From a checkpoint of a small transformer trained on Wikipedia.
Size: vocabulary 32000, 37.6M parameters.
MLP neurons of a small language model. Each row is named by its layer, matrix (gate and up: input weights) and neuron, and shows model dimensions 266-329. Each number is 128 + 32 x the weight over its row's rms, rounded and kept within 0 to 255. A neuron's up and down rows have the sign that makes its largest values positive.
A block is one neuron, or neurons of one layer that tend to fire together. Before each block is what it responds to, as a language model described it from the Wikipedia text at the highest values.

Institutional or collective head nouns
L4.gate703 [119 178  76 156 102 122  89 158 160 124 125  98 132 134 137 100  87 157 138 136 136 123 132 143 124 131  95 170  57 149 125 120 116 100 109 132 154 192 163 127  93 111 131  54  74 104 188  75 135 131 169 102 101 171 128  88 114 147 139  82 132 139  81  80]
L4.up703 [ 91 159 138 164 122 113  93 169 160 145 150 163 117 192 157 115 116 215 126 139 126 134  89 126 109  80 149 145 102  74 136 134 130  51 105 123 182 139 171 165 119 101 157 126 160  81 155 132 134 173 205  88 107 212 110  87  84 134 106  96 166 123 120 110]

Table cell numbers
L3.gate22 [197 167 182  63 125 101 134 111 121 129 167 121 158  71 128 154  80 111  92 183 144 168 163 140 117  72  70 153 111 190  82 128 108 136 121 120 125 129 142 131  64  89 139  96  66 179 122 147  96  99 101  94 122 188 108  86 204 104  83 187 140 166  88  83]
L3.up22 [138 110  82 135 130 124 121 122 132 141 174 137 189 128 145 143  84 164 144 126 155 163 151 112 129 114 114 181 107 186 123 133 144 118 126 166 140 117  74 108  90  41 136 129 108  90 143 181  21  80 111  82 131 170 161 121 163  98 101 140 191 159 110 125]
L3.gate29 [115 132 104 120 127 120 110 132 132 140  82 156 142 106 121 153 149 127 175  87 138  95 123 138  87 167 119  72 111 120 111 143 107 146 120 121 147 170 110  82 148 145 113 157 125  90 156 180  92  94 136 134 160 148 163 138 149 150  72  88 134 126 183 106]
L3.up29 [148 123 117 106 129 161  87 142  86 101  91 148 127 134 151 106  96 160 167 150 105 135 160  96 118 151 109  82  45 143 104 188 109 158 136 137  94 125 121 127 106 112 103 156 155 143 154 158 115  89 139 129 113  98 123 141 133 122  93  98 122 102 187 133]
L3.gate180 [153  90  65 171 143 126  28 116 158 153 128  63 124 118 126 141 131 154  94 183 166  89 158 138 148 211 142 121 115 118  98 155  64 161 112 154 137 152 156 100  78 110 150 101 201 137 139 146  65 114 111 117 197 170 140 141 133 135 110 118 114  96 105 111]
L3.up180 [122  96 128  91 141 141 126  66  70 116  68 144  97  68 125 177 187 159 118 102 110 151 133 198 141 131  97 195 113 158  58 130 109 141 163 109 156  77 105  86  61 161 117 115 112 117 119 125 161 117 108 130 143 169  85 180 140 136 144  90 150 141 137 177]
L3.gate312 [118 103 128 162 144 114  94 124 135 168 138 157 103 151  87 109 108  93 121  92 119 140  71 110 126 131 134 158 126 155 174 125 173 100 163 138 130 159 130 188 104  92 105 147 224 110 140 108 160 103 139 119 100 173 161  78  99  96 153  99 167 111 140  94]
L3.up312 [124 139 133 137  70 107  96 119 175 167  75 168  68 122  76 152 111  69 150  90 117 127 144 124 139 137 137 119 107 183 180 115 117 162 141 114 166 138 157 137 126 109 101  93 118 175 122 117 109 123 129 135 105 213 161 108  92  88 124 115 178 118 207 101]
L3.gate322 [161 189 128 118 133 112 110 103 112  85 105 162 131 165  78 158 140 206 169 105 134  80 180 133  74 115 118  25 121 178 141 147 145  46 121 157 138 175 141 132  95 108 143 144  81  77 149  55 147  96 137 165 116 121 148 118 134 107 134 162 163 174  59  53]
L3.up322 [127 174 133 150 169 121 110 124 158  92 111 126 144 165  96 154 129 219 146  84 163  80 166  81 124  96 112  79 177 171 147 135 130 111 100 198 136 139 124 156 128  84 207 122  65  85 147  89 119 125 122 153 179 118 116 152 118 109 116 107 161 142  48  87]
L3.gate361 [ 83 159 114  80 141 115 103 108 111 116  85  80 166  83 134 154 164 139 190 148  72  91 117 123 114 134 165 115 126 160 131 143 176 116  96 164 116 112 137  81 117 108  76 140 124  95  94 117  79 146 132 148 123 134 154 115 110 131 127 109 148 142 127 130]
L3.up361 [ 89  78 114 133 187 110  90  43 127 119  99 127 105 102 129 160 107 158 146  39 120 178 172 134  46 185  81 131 186 143 142 160 141 141 108 108 177  88 123  85 113 143 154 116 191  96 138 154 117 109 142 142 187 118 100 126 111  80 111 105 129  90 112 109]
L3.gate550 [143 137 118 143 138 162  64 139 149 118 157  58 153  95  94 133 157  78 107 126 124 143 144 153 161 191 167  93 200 153 108 134 139 124  82 190 164 135 132 136 169 138 128  94  96 117  61 175 103  70  82 151 113  89 121 155 133 202 168 162 135 132  92 126]
L3.up550 [209 104  89 152 134 110 116  85 154 105  73 150 120  97 128 114 123 126 130 166 163 116 151 147 121 168  87 104 106 131 131  89  67 134 153 110 140 154  82 141 142 125  78 161 134  79 149 146 142 141 169  92 116 138 177 195 146 155  75 101 171 126 200 128]
L3.gate657 [123 135 141 149 205 125  73 164 113  50 109 111 170 129 129 161 127 130 120 170 147  57 151 144 137 164 108 175 154 172 106 134  68 114 145 133 157 113 176 110  80  95 133  94 153 120 177 159 119  71  78 103 113 134  97 145 173 140 145 122 138 189 121  78]
L3.up657 [120 114  82 125 173 174 107  82 137 102 179  57 114 106 132 116 137  87 109 163  89 150 110 157 118 167 178 155 118 141 134 167  84 136  85 159 148 193 141 110 114 113 173 153 157 144 157 135 118  75 101 177 109 102 145 148  88  96 160 117 135 125  98 108]

Institution name heads
L3.gate3 [140 109  28 155 132  71 129 109  94 129 129  60 139 130 107 134  98 186 115 135 158 134 122 109  97 111  60 174  73 149 128 114 177 136 153 182 139 180 179 112 112  95 163  73 147 158 177  92 116  98 157 120 128 141 121 150 102 118  70 136  97 164 159  90]
L3.up3 [149 148 152  98 112  89 127 156 126 129 144 173  95 139  94 122 193 152 138  70  95 128 160 121 117 107 111  81  87 103 148 143  86 171 116 167 102 158 181  95 155 108 128  88  51 162 152 192 123 170 109 151 169 174 139 102 115 107  97 120  88  94 129 173]
L3.gate49 [154 102 167 110 137 166  94 106 118  97 183 148 152 110 141 118 121  74 146 160 152 124 120 185 153 161 128 109 179 179  77 129  97 115  86 111 124 185 187 116 122 140 164  88 165 227 171  92 121 198 136 141 148 146 154 154 109 234 129 123 102 157 117 135]
L3.up49 [128  90 165  84 139 107  86 145 203 132 168 172 152 125 165 121 139  48 173 162 119 118 125 167 141 166 189 123 156 112 106 105 118 133 111 135 164 151 117 146  89 194 167 119 163 154 144 105 108 176 109 152 122 131 123 173 109 196 120 121  80 115 134 153]
L3.gate285 [139 122  97 138 159  70 144 155 117 116 118 106  96 145 128 106  94 125 169 131 158  95 147  90 145 128 133 120 105 127 148 135 150 125 142 169 198 152 155 131 135 145 170 124 100 135 140 135 129  79 105 139 127 147  79 152 191 178 108 121  49 125 152   0]
L3.up285 [143 159 114 207 119 145 112 154  85 125 146 100 146 108  89 101 151 122 107 142 102 133  91  70 127 114 139 126 104 131 127 140 151 130 139 192  71  50 184 112 128 109 127 125 137 137 179 145  62 161  84 101 142 128 114 119  99 132  48 156 163 138 126 199]
L3.gate310 [138 137 172 136 153 154 148 116  68 104 154 143 172 146 140 131  94 102 171 169 172 222 174 146 138  90  73  98 161 107 159 142 142  77 123 113 185 132 120 210 134 177 180 121 132 118 109 150 148 101 145 119 154 122 125 164 173 126  72 115 155 163 136 132]
L3.up310 [110 119 106 163 135 130 119 101 106 144 144 162 147 149 123 118  97 122 118 126 155 166 151 116 149 125  73 116 146 153 124 208 124 127 102 163 115  74 117 141 101 147 160 173 138 105 184 112 140 118 118 180 117 102 142 146 133 106 145 126 140 144  70 141]
L3.gate365 [ 73 179 118 164 114 140 122 115 114  93 150 121 137  76 109 162 144 153 104 111 135 187 121 141  71 153  61 148 142  93  37 179 137 147 171 160 141 195 160  68  92 146 157 195 192  70 149 155 156 152 113 145  90 146  99 173 144 114 109 130 127 107  95 148]
L3.up365 [142 156 123  93 137 107 180 141  87 110 180 104 125 116 149  49 158 122 102  80 147 157  66  94 128 143  90 192 143 101 101 162 204  86 179 149 151 207 164 126  77 154 137 164 184 110 132 158 110 156 140 163 103 106  67 180 138 130 122 155  47  74  77 163]
L3.gate402 [130  53 111 140 145 108  88 119 164  95 138 135 133 144 112  64  37  83 131 119 166  96 146 132 173 127 113  95 120 183  77 127 166 154 154 171 130 161  90 171 136 102 144 212 144 178  87 157 137  84 165  89 163 197 125 200 148 133 143 110 159 117 127  73]
L3.up402 [ 52  82  95 121 133 155  94 108 122  68 107 155  95 158  92 125  66 180 148 163 156  84 208 155 132 147 159  64 136 103 156 102 118 116 152 145 137 119 220 112 128 102  77  97 124 167 131  97  81 121  92 142 147 113 152  98 106 116 156  88 145 135 151 149]
L3.gate437 [ 80  57 181 126 127 171 151 156 105 142 132 194 133  78 134 178 163 123 184 107 146  63 141 104 115 123 125 187  65 170 103 136 136 145 113 148 113 156 143  98  96 113 144 126 145 159 114 148 132 121 146  73 154 130 142 190 117 144 145 111 123 192 128 107]
L3.up437 [104 103 107 129 115 126 130 175  79 127 166 168 122 142 108 133 141  78 161  98 117  86  98 115 158 134 129 100 100 119  84 116 134 152 111 124  57 205 168 134 182 109 165 143  65 143 152 148 140 122 172 100 156 157 142 145 107 116 147  99 139 174  98 112]
L3.gate729 [163 117  98 131 155 143 161 153  87 184 161 112 129 155  93 137 129  78 101 108  89 147 173 113  73 160 153 135 112 122 155 143 201 164  92 133 201  84 145 134 111 173 132 153 129 102 132 119 116 132 187 153 137 148  70 157 154 144 121 142 120 105 120 142]
L3.up729 [125 129 125 102 126  90 129 127  92 134 144 102  96 174  91  63  98 113 167 164 135  97  96  99 125 136 120 199 147  87  94  57 165 167  76  85 119 159 145 100 103 128 186 136 123 129 119  73 128  78 147 135 175 163 151 185 138  81  85 127  80 116 131  86]

Institution and aviation nouns
L2.gate28 [174 124 155 109 168 193  98 138 123  78 154  81 114 111  96 161  77 117 134 174  95 164 129 108 165  95  66 148 120 126 132 101 137  97 170 152 178 175 181  83 132 124 171 186 142  86 121 162  85  93 122 155 155 134 169 143 151 140  98 114 205 166  76 157]
L2.up28 [140 118  88 125 125 138 125 147 125 164  92 121 103 161 137 117 115 122 148 103 142  68  94  49 137 119 128 102 135 155  89  77 137 137 118 119  86 181 134 121 152 131 124 152 167 120  96 178 147 153  78 143 157 121  86 133 150 150 121 122 124 134  62 125]
L2.gate156 [174  84 140 136 134 177 103 174 140  73 104  97  89 172 110  61 121 109 150 157 141 130 128  97 160 131 113 108 118  92 105  95 126  35 119 144  93 111 198 183 176 159 138 144 126 134 110  72 136 154 162 118 138 115 107 179 132 114 104 108 176 131 122 185]
L2.up156 [115  77 163 159 166 111 107 114 137 129 132 161 178 144 146 156 104  68 183  94 165 158  93 123 165  80 185 102 152 108 102 126 144 151 141 102  57 165 135 116 133 143 141 136 190  80 132 136 192 161 122 122 151 118 178 145  97 130 132 124 125  98  96 116]
L2.gate207 [102 165 103 188  82 131 172 148 112 161 103 140  79 142 119 141 105 137  97 143 124 172  94 177 138  61 124 116  89 126 109 107 161 123 132 100 129 132 172 127 161 141 136 137 121 127 135 150 125 197 177 112 100 127 105 146 125 132 103 108 182 149 136 112]
L2.up207 [137 108 148 121 109  92  92 122  96 163 119 142 148 125 124  93 142 153 105 123 135 139  97 104 133 146 122 131 153  74 179  77 162 122  79 111 106 127 162 111 152 135 102 103 133 127 155 160 115  95 177 116 100 155 150 140  90 146 125 116 127 143  49 133]
L2.gate217 [129 128 118 209 127 106 134 179  91  97 123 145 101 139 123 126  70  87 188 161  70 120 130 170 167  86  69 111 112 129  85 131 186 139 100  98 116 141 190 143  84 216 136 120 105 114 134 114 125 142 143 158 160 177 128 131 112 168 107 134 169 203 116 107]
L2.up217 [130 129 115 133 167 142 178 133  95 140 171 100 182 161 140 161 108 123  97 151 140 156 152 129 158  94 108  94 142 132 110 144 126 180 163  85 129 101 114 152 118 120 129  63 114  89 142 145 128 118 127 140 163 144 115 113 175  61 106 143 109  74 171 131]
L2.gate243 [145 108  80 155 165 133 133 154  93 120 109 132 143 138  90 118 141 195  64 115  81 152 174 143 150 103  80 172 161  90 127 115  99  95 160 152 183  76 137 108 121 229 147 108 142 112 154 132  93 134 153 193 134 131  92 113 130  72  82 125 146  82 150 121]
L2.up243 [172 150 114  81 156 103 155 131 127  91 188  92 162 110 131 104  50 165 133 139 142 102 143  55 149  89  66 123  89 147 154 140 173 171 104 131 155 116 142 102  99 136 100 100 199  36 184 174 122 110 119 189  96 168 165 130 133 117 112 115 156 143 127 156]
L2.gate289 [135  96 149 133 153 179  97 140 133 118 152 123 151 128 105  99  90  91 192 131 184 126 108 105 140 119 112 112 103 145 129 171 123 145 139 148 146 189 123 111 159 122  52  98 128 109 149  84 133 105 174 127  90 159 169 115 166 163 205  87 125 163  51 151]
L2.up289 [111 152 157  82 115 101 174 123  63 140 128 177 154 105 119 144 147 116 105 126 141 133 116 153 118  87  57 156 157 103 153 155 137 113 142 117 113  88 147 116  82 162 180 171 158 104 110 197 150 180 115 166 164 113  33 135 135 107 100 163 148 139 141  86]
L2.gate589 [191 127 155  34 126 198 204 140  64 117 111 120 130 153 134 152 151 165 148 113  90 180 185  94 130  76  71 167 156 123 106 106 121 105  81 125 165  47 142 118  94 184 167 152 146 118 141 157 156 124  96  90 189 128  85 114 161 172  57 137 132 141 103 145]
L2.up589 [ 97 132 122 177 161 116 134  90 150 121 200 170 133 141 133 145 136  90 127  94 120 130  95  63 130  82  94 118 111 126 155 146  95 117 118  69 145 103 190 127  38 178 120 186 157 156 138 135 147 181 143 139 127 109 158 123 155  88 108 143 119 146  97 160]
L2.gate682 [103 139 174 181  97  74 136 178 140 151 134  94  44 133 139 151 157  71 163  85 100 109  85  95 156 128 137 192 125 138  92 117 142 126 112 165 133 115 165 152 117  91 120 124 134 167 125 101 154 120 136 153 138 154  98 155 129 131 126 119  79 135 126 161]
L2.up682 [143  95 132 144 108 152 142 126  93 111 104 147 122 138 125 112 169  89 175 166 171 155  73 118 180 139  94 198 197 150 145 157 146 161 143 117 123 122 142 154 120 118 131 144 126 114  28 110  91  99 138 114 158 108 103 113  90 164 152 127  79 133 132 154]

Sports stats table numbers
L2.gate45 [130 157 110 142 154  90 133 143 139  98 128 128  66 152  22 129 111  83 122 157 164 124 174 141  89 137  97  33  96 123 110 177 137  94 176 159 119 138  97 109 164 137 134 138  86 106 164  52 154 155 181 144 107 151 169  98 188 117 105  85 178 166 148 107]
L2.up45 [110 112  97 119 137 121 131 180 131 139 107 134 118 142 116 105 105 127 104 147 189 148  98 143 158 134 128  53 102 132 101 197 198 149  97 107 103 129 120  95 158 137 158  98  61 142 188 105 157 204 158 114 100 141 108 148  79 191 143 127 108  95 121  96]
L2.gate60 [141 126 109 125 108 140 127 118 156 130 100 141 116 123 182  85  92 151 146 106  76 177 137  95 143 109 179  83  83 124  36 143 134 120  74 125  95 178 101 111 134 113 126 118 114 120 158 168 121  93 125 168 112 156 101 146 115 101 158  85 147 171 140 145]
L2.up60 [126 147  96 114 124 145 132  80 106 172 120 112 125 117 124 164  79 142 169  96 163  87 116 171  43 144 144  60 131 136 142 188 136 153 118  96 121  91  57 134 101 105 145 115 113  82 106 126 136 110 152 125 159  60 150 101 102 172 136 119 127 138 187 173]
L2.gate268 [ 66  97 129 131 155 189 108 145 109 142 125  90 138 141 147 119 121  96 147 154 126 103  90 164 151 133 150 124 121 124  98 136 119 150 146 186 113 131 169  87 123 106 110  78 110 111 131 110 128 131 106 145 142 123 170  38  57 136 125  79 141 146  50 129]
L2.up268 [110 104 110 143 144 192 138 141 142 114 135  70 106 127  96 138 125 106 106 155 208 135 191  76 191 140 108 147 125 148 129 135 156 101 141 217 133 149 101  78 101 124  77 162 124 114 162 108 100 104  81 148 119 128 160  82  89 119 141 178 184 153 145 164]
L2.gate284 [ 99  89 144  33 118 155  95 105 138 152 110 136 118  81  95 157 127 115 137  89 122  85 127 142 119 122 142  80 138  82  78 132 137 134 105  79 140 180 142  66 170 136  36  72 121  88 195 120 112  77 140 165 111  98 117 121 134 162 189  79 144 122 106 150]
L2.up284 [ 87  95 139 164 151 157 130 127 114 106 100 141 153 141 165  97 111 128 124 170 121  72 149 149 181 109 199  95 130 101 160 137 136 116 106 151 171 148 159 187  67  81 123 130 104  69  88  60 105 146 148 125 186 102 118  61 123 149 111 189 157 130  91 115]
L2.gate340 [131 130 197  89 122 134 139  91  98 108  84 181  91 158 169 161 141 134 124 138 127 145 133 166  57 196 131 124 122 133 131 148 140 165 181 124  37 112 144 113  85 109 114 135 111 162  24 114 126 135 125 128 164 130 104 120 125 142  85 137  80 118 131 144]
L2.up340 [182 109 155 127 117  73  91 162 142 104 112 160 107 185 155 117 119 127 107 151 107 112  52 114  74 172 151 167  86 104 110 113  79 131 174 117  63  87  99 159 101 137 112 145 104 135 110 113 169 107 181 147 127  97 128 161  96 147 120 119 115 110 144 157]
L2.gate447 [162 126 118  93 187 178  95 114 132 152  87 153 215 144 166 123 113  77 146 154 132 140 148 117 127 175 140 135 152  76 110 182 175 123 131  94 138 160 104 116 135  84  99  65 149  64 168 107 154 125 102 134 109 104 125  77 132 119 135 157 125 135  79 120]
L2.up447 [108 146 127 147 101 155  97 106 100 100 174 132 133 106 128 156 144 102  63 153 119 109 181 168 156 144 132 147  99 141 104 117  69 155 123 150 142 150 167 103 110  97 110 147  91 145 119 107 112  97 153 156 169 111 174  89 142 179 133 171 125 153 119 132]
L2.gate660 [ 83  92 170 147 130 134  89 118 129 129  96 128 127  79 150  92 176 138 116 108 106  94 105 129 140 156 159 125  86 133  86 107 116  94  87 120 102 151 180 153 171 104 112  86 133 176 163  73 130  87 118 122  80  94  87 102 151 163 130  85 121 139 141 140]
L2.up660 [116  82 121 135  89 100 101  95 151 150 101 115 120 132  47 131 179  75 174 121 118 102 169 149 141 144 166 122 147 172 163 167 134 134  80 185 133  76  83 112 129  80 107  87 137 169 170  96  80  35 118 128 134 132 128 159 159  74 102 174 202 125 101 115]
L2.gate708 [ 87  64 109 121 122 150 131 117  77 121  69 152 157  80 177 128  81 147 145 156 145  82 130 107 157 123 133 106 137 111  51 139 142 143 120 182 117 189 125 117 112  66 149  86 141 146  70 130 124 118 111  92 162 128 143 130 173 154 166  68 112 173  93 150]
L2.up708 [149  75 146 208 107 115 122 143 144 103 166 146  87 166 140  92  98 181 173 142 141  93 119 123 133 138 122 100  72  86  83 139 163  66 116 112 127 157  98 145 171 127  81 134 109 191  47 112 114 127 142 124  89 138 142 108 120 152 105 110 155 141 183 126]

Foreign name fragments
L2.gate67 [ 86  84 156 108 100 122  75  56 116 112 126  69 121 105 104  57 109 204 119 125 149 123 119 110 142 139 160 113 139  97 148  79 130 130 105 144 118 129 127 109 102 108  86 122 179 116  65 146 128  76 124 125 159  88 113 106 171 115 144 172 127 105 211 203]
L2.up67 [199 183 133  74 139 143 143 129 153 157 169 100 240 181  83 183 111 113 152  68 151 188 127 136 137 150 118  97 107  61 148 169 131 108 131 145  80 166 121 109 166 159  74 128 133  78 152 148 138 101  93 141 110 173 178 123  66 135 155 175 143 123 159 118]
L2.gate192 [122 135 117 136 138 105 154 170 107 136  97  72 131 200 106 104 139 146 180 137 142 106  89 109 139 107 118 146 143  93  87 159 146 140  97  87  96 121  82 178 116 135 156  52 131 166  87 113 145 119 137 122  99  94  35 144 137 128 134 102  93 135 178 123]
L2.up192 [122 131 127 122 148 111 159 108 157 141 153  92 129 114  96 140 131 123 117 123  98 119 118 157 118  80 166 152 100 137  93 181 101 110 197  71 128 129 145 145  73 142 121 145 120 130 108 207 103 196 113 124 141 166 125  85 103 109 127 133  62 127 127 149]
L2.gate304 [149 144  94 109 129 122 146  96 131 124 120  78  99 141 113 157 154 110  85 119 137  93  53 158  86  55 104 187 140 110 139 101 157 109 135 163 108 131 128  96 157 105 110 139 161  74 112 124 182 223  92 161  83 124 129  48 139 198  66 149 158 226 152 122]
L2.up304 [140 153 108 138 140 134  98 143 139  85 126  98  91 121 163 108  78  97 122 141 109 144 141  77  91 166 152 118 100 141  88 123 118 167 180 171 113 179 131  90  71 113 120 160  73  88 103 139 115 123 133 122 176 123 103 166 157 120  71 134 110 163 189 124]
L2.gate314 [103 132 138 107 136  91 135 136 142 122 120  94 208 100 151 138 169 149 161 124  46  97 138 111 170 107 101  80  93  63 142 134 113 131 149 106 153  81  96 156 118  89 133 139  98 147 106  84 127 116 138 143 118 127 119 136 141  93 150 113 163 139 122 103]
L2.up314 [142  91 136 130 176  95 189 152 194 103 184 117 120 138 154  74 123  84 147 102 112 160 163  84 174 163 134  80  86 147 152 182 118 154 104 187 168  83 111 164 180 110  61  86 132 122  97 120 107 108  89 131  79 169 158 107 118 111 127 165 161 101  91 154]
L2.gate381 [152 195 107  79 148 103 112 146 177 126 105 104 123 160  92 194 148 193 122 130 151  88 123 126 122 101 136 180 133 190 136 157 111  97 177 147 140 101 110 120 102  82 128 121 104 100 110 173  90 129  73 166 163 140 191 156 128  91  67 161 168 136 116 112]
L2.up381 [109 105 152 140 130 143 174 167 149 173 110 139  99 166 146 147  83 132 119 113 149 142  93 148 136 123 163 123 130  91 134  84 151  59 138 162 121 123 138 110  83 150 123 140 171  99  58 139 171 133 153 182 176  96 130 114 126 175 165 155 124 137 130 192]
L2.gate454 [ 93 112  94 100 167 153 127 123 140  92  87 106 172 146 109 149  67 146 143 157 185 153 202 138 151 143 125  73 161 165  59 162 148  77 120 130 137 145 155 159  69  84 163  89 129 124 124  81  91 105 123 144 154 160 113 174 198 108 177  96 103 181 131 107]
L2.up454 [120 109 108 160 138  77  84 114 135 166 136 147 172 148 104 100 182  87 122 136  91  93 124  62 109  48 170 164 123 124 113 176 131 133 119  72 206 164 104 136 146  83 126 156  59 169 156 113 130 122 125 119 103 124 159 101 132  80 115  89 116 101 157 124]
L2.gate455 [173 107 113 152 122  80 115 104  97 124 122 124 111 121  93 159 133 140  84 135 100  65 158  83 120 129 164 153 153 111 146  86 105 109 170 181 110 171  73 105 138 131 140 150 163 169 150 108 129 102 105 118 118 186 175 108 166  87 153 132 128 145 116 140]
L2.up455 [192 120  74 152 101 136 105 137  89  60 174 142 150 115  80 165 124 128 124  75 123 145 138  82  93 110 105 157 114 125 170  88 153  69  91 154 126 125  84 127 157 114 105 119 137 119 169 149 128 136 108  63 109 149 131 146 108 120 113 165 152 136 131 179]
L2.gate594 [125 200 140 115 145  76  90 167 132 126 139  80 107 107 153  83 123 127 137 139 157  97 146  79 223 115  97 133 126 107  98 149 137  84 129 206  75 139 140 110 120  89 118  67  94 124 135 101 111 127 145 203  85 135 135 138 101 216 164 148 185 166 152 154]
L2.up594 [154 145 127  93  94 111 159 120 169 123 116 156 197 135 170 129 110 109  88 101 192 117  92  97 172 117 159 113 133 136  88 128 112 175 122  98  66 143 115 141 131 176 120 189 122  84 137 178 138 134  97 136 130 125 125 134 123 125 126  58  94 132 155 111]

Fragments of foreign names
L4.gate765 [122  88 140 144 148  83  98 111 138  91 108 108 175 120 166 173 149 108 192 137 130  98  86 134  51 129 135  67 130  84 112  72 144 132 179 162 112 199 121 121 161  95 166 138  84  78 129  69 117  92  91 106 135 149 125 150 166 162 123 117  87 148  72 133]
L4.up765 [129  82 144 181 120  80 141 204 108 133 122 111 180 131 153 112 134 122 121 141 103 143 100  84  88  97 106  82 139  87 130  72 149 112 177 148  87  90 124 134 160 117 157 119 128  80  98  97 150 138 109 139 187 133  97 140 106  68  85 139 175 133 115 188]

South Slavic names, In/who
L3.gate85 [ 59  53 121 140 115  89 188 111 134 182 132 184  57 137 108 185  53 110 167  97 106  98 121 159  86 152 148  99  62 141  94 132 162  69  93  85 157  89  95  90 181 106  99 166  79 136  88 102 133 123 150 105 173 144 116 144 121 108 188  66 126 139 163  95]
L3.up85 [116 104 101 144 199 174 122 145 125  87 183 170  70 115  92  99  75 149 134 125 115 126 122 110 176  99  93  83  79 183 120 137 106 203 204 144 131 125 150 163  70 117 112 137  93 166 157  86 105 109 101 163 119 198 123  89 130  78 155 127  87 127 113  75]
L3.gate197 [160 160 129 117 188 120 110 175 107 132  97  94 159 108  69 111 161 134  64 105 138 130  90 103 150 124 143 142 163 138 112 140 134 113  93  86 104  88 124 119 152  88  90  95 112 162 138 129 106 158  51 193 147 162 104 123  95  79 162 166 160 114 112 139]
L3.up197 [128  86 156 147 110 148 135 138 153  81 160 156 216 116 163 121  99 166 137 141 150 123  56  59 160  99  71 120  93 102  84 166  81 167 152 148  50 175 109  88 206 108  97 134 109 112 120 112 181 162 140  51 119 129 131 183 123  96 120 130 165 135  83 115]
L3.gate242 [145 145 161 178 136 151 213 121 158  67 165 115  91 127 113 147 143 128 139 120 132 148 145 123 113  96 136 184 104  54  93 101  82 105 154 199 123  47 139 168 113 127 133 177 133 138 148 141 139 200 162 167 111  90  88 223 158  82 138 160 159 143 129 163]
L3.up242 [ 99 119 128 124  91 128  65  86 148 181 143 108  42 105 158 128  54 169 172  86 113 140 106 140  90 141 148  87 163 116 125  93 121 172  61 145 110 134 112 166  82 203 123 134 203  94 120  65 162 107 168 144  88 124 118 104 144 145  90 127 141 140 147  92]
L3.gate426 [119 118 134 133  98 102 131 160 170  96 163 122 162 117 185 165  94 111 190 130 115  92 115 113 125 198 130 164 126 112  76  98  83 170  91 118  90  77 162  51 129 142 103 175 144  73  76 121 104 110 188 155 111 136 161  97  85 148 113 111 158 171 115 183]
L3.up426 [ 74  83 184 135 120  98  47 171 121 118 143 125 119 130 172 124 110 112 165  97 138 137 156 143 118 197 164  87  49 106 179 100 159 134 140 140  64 105 180 113 141 150  83 202 144  47  64  87 131 167 171 120 127 174 134  98 107 119 162 155 175 143 100 139]
L3.gate440 [133 124 192 160 127  91  97 186 155 139  74 135  76  84 110  82 137 135 125 156 141  86 115  91 201 140 160 161 126 127 104 124 125 125 111  62  55 138 112 133 124  70 100  72  89 137  76 114  84  80 126  80 143 169 170  82 168 136  95  98 157 193  46 144]
L3.up440 [103 156 221 129  82 107 134 160 128  90 159 123 101 102 143  70 146 161 124 171  81  96 110 100 144 118 137 121 114 111 147 148  90 117 108 143  31  75 158 173 108  90 136  93 140 129  44 111 164 183 111 125 146 141 187  51 126 138  88 169 136 145 118 110]
L3.gate441 [ 78  91 129 104 127 107  91  58 174 114 135 129 154  85 156 113 119 107 197 123 174 132 136 155 101 148  91 119 129 184 167 134  85 127 111 136 123 147 108 115 155 117  96 124 171  63  96 129 118 101 117  73 133 120  62 112 114 147  95 147 121 154  89 111]
L3.up441 [ 87  93 169 121 135 122 109 126 172 120  69 125 150 119 133 129  82 116 206  99 133 175 119 182  85 104 150  83 141 111 116 125 116 106 109 103 164 114 122 129 169 143 158 129 190 106  88 115 127 127 155  94 152 109  85 203 154 109  70 117 169 130 151 128]
L3.gate508 [123  57 103 126  99 180 114 128 129 156 121 106 149 117 115  38  58 140 177 123 160 171 131  99 216 122  86 126 142 105 120 146 161 138  99 161 112 187 124 128 196 155 114 162 137 149 113 155  68 184 136  90 141 132 125 121 150 176 129  70 206 156 107 143]
L3.up508 [114 134 146  93 102 147 124 150 197 105 153 109  98 116 129 112 202 199 149 101 159 153  87 136 189 140  52 176 133 145 164 109  93 122 138 140 161  63 125 155  85 130 148 153  86  82 104  84 105  76 144 129 173 135 146 123 163  72 151 159  96  75  76 115]
L3.gate707 [148 129 134 146  91 167 125 104 103 192 142 126  30  98 131 157 112 118  91 153 113 143  75  60 186 108  81 132 140 167 137  98 146 135  98 167 134 141 184 109 107 102 181 191 107  80 137 140 114 131 141 131 159  99 135  78 110  56 185 135 195 114 141  77]
L3.up707 [ 33 122 165 106 179 109  99 105 144  43 158 148  72 139 122  65 112 138 148 116 123 145 141 133 163 105  63  89 111 119  94 127  82  99 157  77 114 131  79 127 146 152 118 126 165 140 120 132 140 152 120 133 145 136  15 126 183 138 147 126 138 132 139  89]

Numeric table cells
L4.gate346 [114  98 124 154 142 158 113 141 126 124 171  88  61 107  83 156 114 138 140 172 129 101  83 184 137 178 125 187  63 114 123  89 112  66 148 108 120 157 174 134 124 130 113 145 169 109 153 120  93 107 143 171 130 158 151 127 116 144 162 122 163 171 128 113]
L4.up346 [ 72  97 102 181 135 134 139 179 131 125  81  69 116  67 118 145 125 154 146 193 117 133  88 160 172 162 129 150  93 152 132 137 152 167 156 155 145 120 172 155 113  56  87  87 144 142 134 126  77  40 126 102 137 147 147 110 102 175 105  97 178 158 143 123]